Part of a small language model's weights.
Size: 16 layers, width 384, 6 heads of 64, MLP 1536 tanh GELU, vocabulary 18002, 35.7M parameters.
Architecture: LayerNorm before each block, learned positions, biases, tied embeddings.
MLP neurons of a small language model. Each row is named by its layer, matrix (up: input weights) and neuron, and shows model dimensions 176-303. Each number is 128 + 32 x the weight over its row's rms, rounded and kept within 0 to 255.
After each neuron's rows, "fires after" lists the tokens most often just before its 100 highest values on Wikipedia text that the model never trained on. A number after a token or word is its count.

L9.up24 [ 98 142 158 168  95 165 180 106 141 130 131 161  95 128 168 139 105 133 108  51 194 133 113 166  43 125 151 137 120 135 100 175 114 164 118 208 116  77 155 108 139  95 130 146 102  68 107 161 122  89  93 157  88 128 179 131 147  90 143 128 104 169 125  82 121 148 104 141 182 115 151 135  61 111 129 139 127 109 147 147 104  90 125  90 157 164 136 133 130 132 121 153 147  45 111 107 100 163  90 156 128 136 179 145 106 132  97  90 146 157 129 147 164 141 229  71 154 147 129 137  83 144  96 178 173  83 108 102]
fires after: "." 36, "\n" 9, "202" 8, "–" 5

L7.up193 [108 106 105 134 124 133 134  73  99  85  87 125  80 154 102 169  93 118  71 140 102 139  85 160 136 107 139 138 118 120 133 202 116 124 123 147 102 147  92  94 170  73 139 177  94 118  58 171 117 116 115 142 164 147 157 116 160 108 144  77  85 131 141 106 117  75 112 197 125  86 102 132 133 129 166  97 169 128 140 143 144 110  61 115 139 123  55 123  99 138 135 144 133 108 174  75 158 115 119 154 118 156 149 105 170 168 137 138 132 178 162 173 112 157  95 135  64 120 181 153  81 182 136  87  52  76 113 130]
fires after: "the " 32, "The " 18, "that " 5, "| " 4

L9.up1501 [ 69 121 155 117 117 138  85  59 142 148 133 147 103  81 112 181 103 130 112  94 109 159 106 143  90 152  99 105 128 148 170 115 152  96 138 116 146 158 122  64 115  47  75 128 121 127 131 172 132  65 148  78 159 144 120 122 132 164 178 112 129  63 129 159 133  80 133 108 149 117 112 151 194 107 145 133 146 134 104 229 131 144 106 148 212 117 126  47 122 158  95 152 117  79 162 142 134 118 128 128 143 138 119 169 172 130  97 148 174 174 111 134  89 118 139  84 119  99 149 126 137  94 110  93 134 104 162 114]
fires after: "201" 22, "202" 20, "200" 15, "199" 13

L9.up1285 [166 116  99 169  62 122 156 114 148 166 187 111 111 175 192 157 197 164  86  80 163 142 162 113 132 122 136 153 143 157 161 123 101 197 108 140 138 114 172 151 106 118 152 139 108 132 141 152  80 118  90  74 128  78  90 100 137  78  56 118 112 103 175  78 128 104 131  80 186 136 123 172 106  63 158 199 109 108  84 135  95 176 216 103 126  83 153  53 113 160 164 196 127 136 150 114 115  72 159 168 118 141  99 149 102 106  46  79 139 105 146 137 139 167 185 123 133 142  96 105 168 123 123  99 168  56 117 139]
fires after: "in " 38, "In " 25, "on " 5, "at " 4, "back " 4

L7.up1253 [ 76 139 148 163 102 142  62 175 136 132 106 139 121 141 143 123 134 107 114 129 136 121 116 118 118 158 133 125 158 116 136 129 124 139 107 175 145 157 155  89 110 146 158 123 129 174 139  96  83 108 131  88 112 139 108 210 139 106 110 149 115  47 124 168  93 143 188  79  90  98 120 195  98 137 120 128 138  96  79 165 148 165 168  69 156  76 140 124 122 172 143 132 106 125 159 141 172 128 105  65 186 143  81 112 199 108 123 104 144 151  95 151 126  74 116 110 143  91 113 133 163 160 114 173  74 101 142 117]
fires after: "–" 37, "| " 20, "-" 11, "202" 6, "201" 4

L12.up75 [120 114 121 168 116 141 135  55 127 135 123 204 100 140 115 207 127  95 128 142  97 194  61 122 160 151 143 158  24 121 197 143 191 160  67 144 186 104 136 101 138 146 101 181  97  76 146 169 101 130 120 131 117  87 178  75 168 170  99  86 108 131 133 162 108 107 168 154 116 117 109 145 169 101 143 117 178 143 124 104 136 149  94 161 133 159 175 130 104  53 114 105 148 164 148 160 109 128 134 102 118 143 168  97 148 131 139 103 143 168  75 152 126 153 131 112 185 126 152 159 142 135 144 132  89 168 173 199]
fires after: "°" 35, "′" 21, ", " 8, "1" 4

L7.up676 [117 122 107 152  68 170 159 110 189 156 120 147 122 132 138 104 162 110 103 146 127 198 114 117 100 197 137  92  94 122 117 133 168 119  85 132 136 134 144 124 109 155  92 125  99 129  82 184 156  68 109 119 115 116 173 128 126  89 172 121 102 127 124 116 106 135 135 101 170  92 143 104 145  84 115 176 155 116 115 131 111  74  67 150 102 151 163 147  91 113 132  80  85 104  93 113 122 144 104 115 144 148 106 153 147 130 153 138 149 119 144 172 197 198 157  94 124  82  94 162 136  84 140 139  85 115 167 112]
fires after: "." 40, "-" 12, "–" 8

L7.up369 [125 114 167 201 141 133 133 125 130 136 138 112 113 173 156 115 139 130 125  78 142 100 129 159 146 123 123 132 138  83 135 111 113 173 103 182  97 169 120  77 107 121 124  98 122 117  58 138 150  93 144 147 136 148 108 124 147 170  85  95  60 151 118  39 119  68 122 135 159 150 159 101  86 102 172 100 103 134 189 158 119 153 141 109 137 116 113 128  48 136 173 130 123 104 148  92 125 181 178 147 167 148 180 111 103 179 138 126  87 198 128 137  77 139 112 132 174 158 113 160  98 115 110 126 121 106 156 116]
fires after: "\n\n" 33, "\n" 20, "==" 7, "202" 5, "201" 5

L9.up136 [146 149 100 165  83 103 129  72 102 179  99 126 131 113 133 173 129 130  66  98 104 145 126 141 120 143 114  98 131 119 136 195 180 157 128 153 140 178 160 135 135 122 173 125 118  99  64 128 108 113  96 114 146 106  75 197 179 202  89 132  80 123 126  94  94 133 122 171 153 128  63 150 103 107 147 151  74  99 149 120 131 134 174 122 143 112 159  78 157  92 166 161 165 169 130 136 108 121 115 179 136 150 161  62 110 136  93  90  82 104 108 109 107 183 201 133 178 166 110 104 131 174 122 163 177  48 134 166]
fires after: "in " 32, "the " 14, "In " 7, "more " 5, "in" 5, ":" 4

L7.up1490 [ 95 142 105 138 114 161 102 158 151 108 109 156 114  87 137  85 140  88 128  94  93 164 121 156  91 145  92 128  87 162 105 149 100 154 137 149 177 113 185  62 132 100  95  90 113 136  81 201 119  90 139 153 106 126  97 167 108 117 171 117  94 121 170 128 112 109 144  86  91 115 110 183  90 138 105 149 160 104 115 191  95  60 122 189 157  85 142 127 144 171 144 154 123  75 121 148 105 139 112 132 117 146 172 136 151 136  97 105 117 136 141 136 154  86 126 105 140 107 167 141 144 130 158 137  74  74 140 106]
fires after: "–" 17, "202" 12, "200" 9, "2 " 7, "1" 6, "-" 6

L12.up1185 [132 127  87 141 171 144 142 139  93 127 129 110 105 165 203 147  93 165 129 117  77 122 106 172 163 106 140  99 138 106 104  83 126 149 135 203  96 136  99 124 127 105 112 135  91 153  67 130 126 100  69 103 152 130 118  84 126 121 131 109 135 127 156  65 129 109 196  97  83 108 169 114  79  97 118 122  71 113  88 140 117 140 134  86 111 190 141  31 138 135 174  97 117  68 114 109 113 146  90 141 177 148 137 157 122 131  99 154 134 140 100 161  96 180 122  87  66 129 102 137 180 122 161 115 139 127 127  76]
fires after: "." 47, "Total " 4, "% " 4

L7.up658 [108 114 103 168 137 126 154  96 115 126 108  92  83 165 144 162 133 158 136 123 140 155 143 124 156 144 130 174 170 144 106 162  80 122 158 100 126 108 130  28 155 113  60 112 103 148  82 142 122 102 164 145 112 149  98 137 141  55  97 142 134 121 178 173 110  86 124  83 171 160 148  93 115 166 160  80 186  75 112 111 164 153  97 158 105  98 122 110 113 122 129 126 125 127 147  99 142 121 139 108 159 143 157 112 196 144 135  88 165 128 109 199 111 129 135 127  88 162 147 149 176 187 119 147 103  96 185 105]
fires after: "| " 51, "\"" 15, "the " 5

L9.up531 [138 134 165 125 166  70 123  61 116 204  80 119 121 104 172 169 113 173  97  91 146 108 100 118 154 141 108 159 146 181 105 186 127 156  46 104 117 107 142 142 160  53 112 136 140 103 100 131 123 155 146 134 171 113 113 156 138 152 132 121  75 101 155 107 125 195 133 123 148 109 114 166 128  44 179  90 149  69  69 185 141 126 135 105 193 167 106 117 100 132 106  70 145 130 154  79 102 163 147 160  78 145 156 174 124 153 123 124 122 146 118 119  73 125 145 124 115  86 171 121 136  90 123  53  90  86 167 126]
fires after: "the " 21, "his " 16, "The " 11, "long" 5, "s " 5

L9.up1077 [171 128  89 170  96 106 183  69 122 144 138 103 120 146 142 130 161 178  83  82 135 113  68 117  72 144 111  80 126 136 160  60 152 125 116 189 126 137 152 126 139 179  89 138  75 107  24 122 152 128  79 147 180 164 129 184 126 118 112 109 106 201 103  86 124  72 133 142  68 132 164 101  83 106 100 137 116 121 154 108 130  78 111 102  63 164 145 125 166 107 110 120 160 170 162 171 127 145 110 144 183 125 149 157 116 194 108 109 177 109 125 150 117 165 127  99 128  74 108 106 124  97 143 119 106  90 155 136]
fires after: "." 17, "-" 16, "–" 11, "un" 7, "more " 6

L12.up666 [110 126 138 165 130 120 181  56 163 138 139 209 104 132 113 107 126  82  66  95 113  76  21  88 129 153 166 129  99 171 145 154 130 121 153 162 109 180 108 116 140 107 185  62 105  72 110 136  67  97  95  68 187 133 136 115 139  54 121 132 104 103  99  51  68 123 166 186 107 130 134 105  99 127 144 120  89  85  94 141 199 126  87 156 110 116  78 112 170 107 192 139 154 141 153 172 194 146 150 174 163 162 131 102 185 179  70  87 149 105 131 149 130 187 149 101 131 144 103 135 132 130 136 128 140 101 145 145]
fires after: "the " 17, ", " 16, "\n" 13, "in " 10, "and " 9

L9.up1299 [179 156 138 152 101 100 114 105  90 143 148 171 123  97 105 184 122 144 102  71  99 113 126 108 109 130 178 195 121 146 125 144  83 177 152  84 186 122 127 134  99  92 134 145 120  92 104 109 136 192 126 112 118 151 112 183 142  46 139 143  93 141 149 120  98 126 157 130 178 154 139 113 107  42  96 185 209  92 175 109 142 144  79 149 127  64 124 124 169 102 118 140 122 179 138 106  59  60  90 139 164 147 180 122 117 133 113 171 145 171 140 111 156 127 102 126 136  90 193 125 149 117 138 171 117 177  90 172]
fires after: "has " 26, "had " 23, "have " 18, "a " 9

L9.up1449 [111 162  73 124 136 119 158 173 181 154 143 126 101 133 129 154 158 145  73 104 154  95 145 106  87 109 123 203 161  93 156 116  93 152 101 141 165 166 192  96 122  78 113 125  85  51 107 162 144 116  80 139 118 114 126 100 141 108  99 121 160 145 154 120 137 114 124 162 169 120  68 114 139 101  97 116 175 116 119 148 199 143 146 113 127 102 112 138 183  59 111 126 118 145 107  93 127 101 123 190 120 150 107 138 104 153  75 128 145 153 176 114  65 127 170 110 127  89  87 107 120 136 152 110  81 178 156 123]
fires after: "is " 28, "are " 10, "has " 9, "had " 7, "was " 7, "made " 6

L12.up673 [150 126 141 192 128 138 144  81 183 139 155 143  90  99 201 168 134  78 145  87 167 149 163 126 224  83 106 153 104  99  56 153  89 101 155 131  99 116 156 112 155 165 112 129 123  77 102 137  75 122 128 131 132 163  77 105 128  82  77 157 138 141 109 165 107 132 131 132 126 162  64 139 114 130 135  65 196 113 149  98 149 169  81 104 175 125 136 133 162  52 134  72 129 119 135 143 197 147 124 116 166 134 163 128 162 121 104 148 118 157 148 133 142 137 204 119  78 118 128 119 129 179 141  75 172 147 130 107]
fires after: "| " 53, "|" 17

L9.up1163 [ 43 141 128 204 157 151 122 117 207 162 112 147 140 125 150 169 134 142 141 139 113 172  85 157 167  98 139 129 139 179 129 224 107  78 131 108 130 114 164 103 208 154 147 168 112  72  88 139 100 150  94  98 143 151 122 114 117 127 119  97 156 143 141 150 162 127 154 134 137 150 104 141  76 113 133 110 141  94 125  35 178 119  84 163 103 119 129 150 123 105 132 122 143 171 111 171 139  69 104 120 106 131 121 103 171 105 107 147 128 118 125 139 165 126 166 111 121 175 197 114  79 131 138 116 144 147 105 104]
fires after: "|" 32, ")" 14, ";" 6

L12.up707 [159 166  97 158 177 117 135 130 124  89 124 194  98 142 177 179 149 142 133 134 109  91 122  94 157 107 108 139 100  87 133  98 143 157 115 141 137 129 142 127 147  94  64 152 117 148  59  75 117 162  55  66 107 152 141 158 147 124 126 128 135 108 189 109  85 149 133 160 138 131 137 125 121 116  92 153  79 109 119 119 114 139 115 111 119 118 101 159  68 172 142 113 170  50  81  80 134 143 123 167 152 149 188 142 111 129  91 119 131 116  90 177 146 164 194  59 173 111 153 148 125 125 116 116 101 110 157 154]
fires after: "." 60

L7.up1517 [ 78  92 192 125 127 126  87 129 146 120 131 141 114 104 146 173 169 119  56 104 117 100 155 122  89 157  75  97 133 178  91 112 119 130  91  86 207 147 141 118 105  71 105  86  98 129  86 118 149  85 109 169 201 140 117 152 132 115 159 123  62  83 108 149 137 149  99 188  67 106  89 182 103 118 121 157 141  99 119 158  80 129 199  86 140 150 144 117 115 109 119 167 158  96 124 105 113 153 186 141 171 139 164 148 119 108 140 155 112 148  94 115 114  99 156 114 100  56 216  92 130 161 105 123  71  66 167 118]
fires after: "201" 16, "the " 15, "202" 10, "200" 9, "197" 8, "199" 7

L7.up221 [112 138  95 172  95 171 124 132  31 131 114 143 136 105 151  99 115 119 139  91 142 120 125 136 104 165 144 126 166 135  69 131 125  90 122 212 103 162 107 128 111 105 103 102 147 160  90 131 181  89 161  99  97 160 108 140 128  91 140 145  82 160 117 103 120 119 121  57 137 113 135 103 113 100 101 153 131 105 134 158 146 146 164  84 169 178 119  91  76 132 129 168 100  45 120 139  98 175  34 126 216 140  83 116  72 134  60 154 170 105 138 134 166 170 135  89 114  70 135 148 131 114 130 127 116 100 101  97]
fires after: "." 37, "202" 12, "–" 9, "201" 7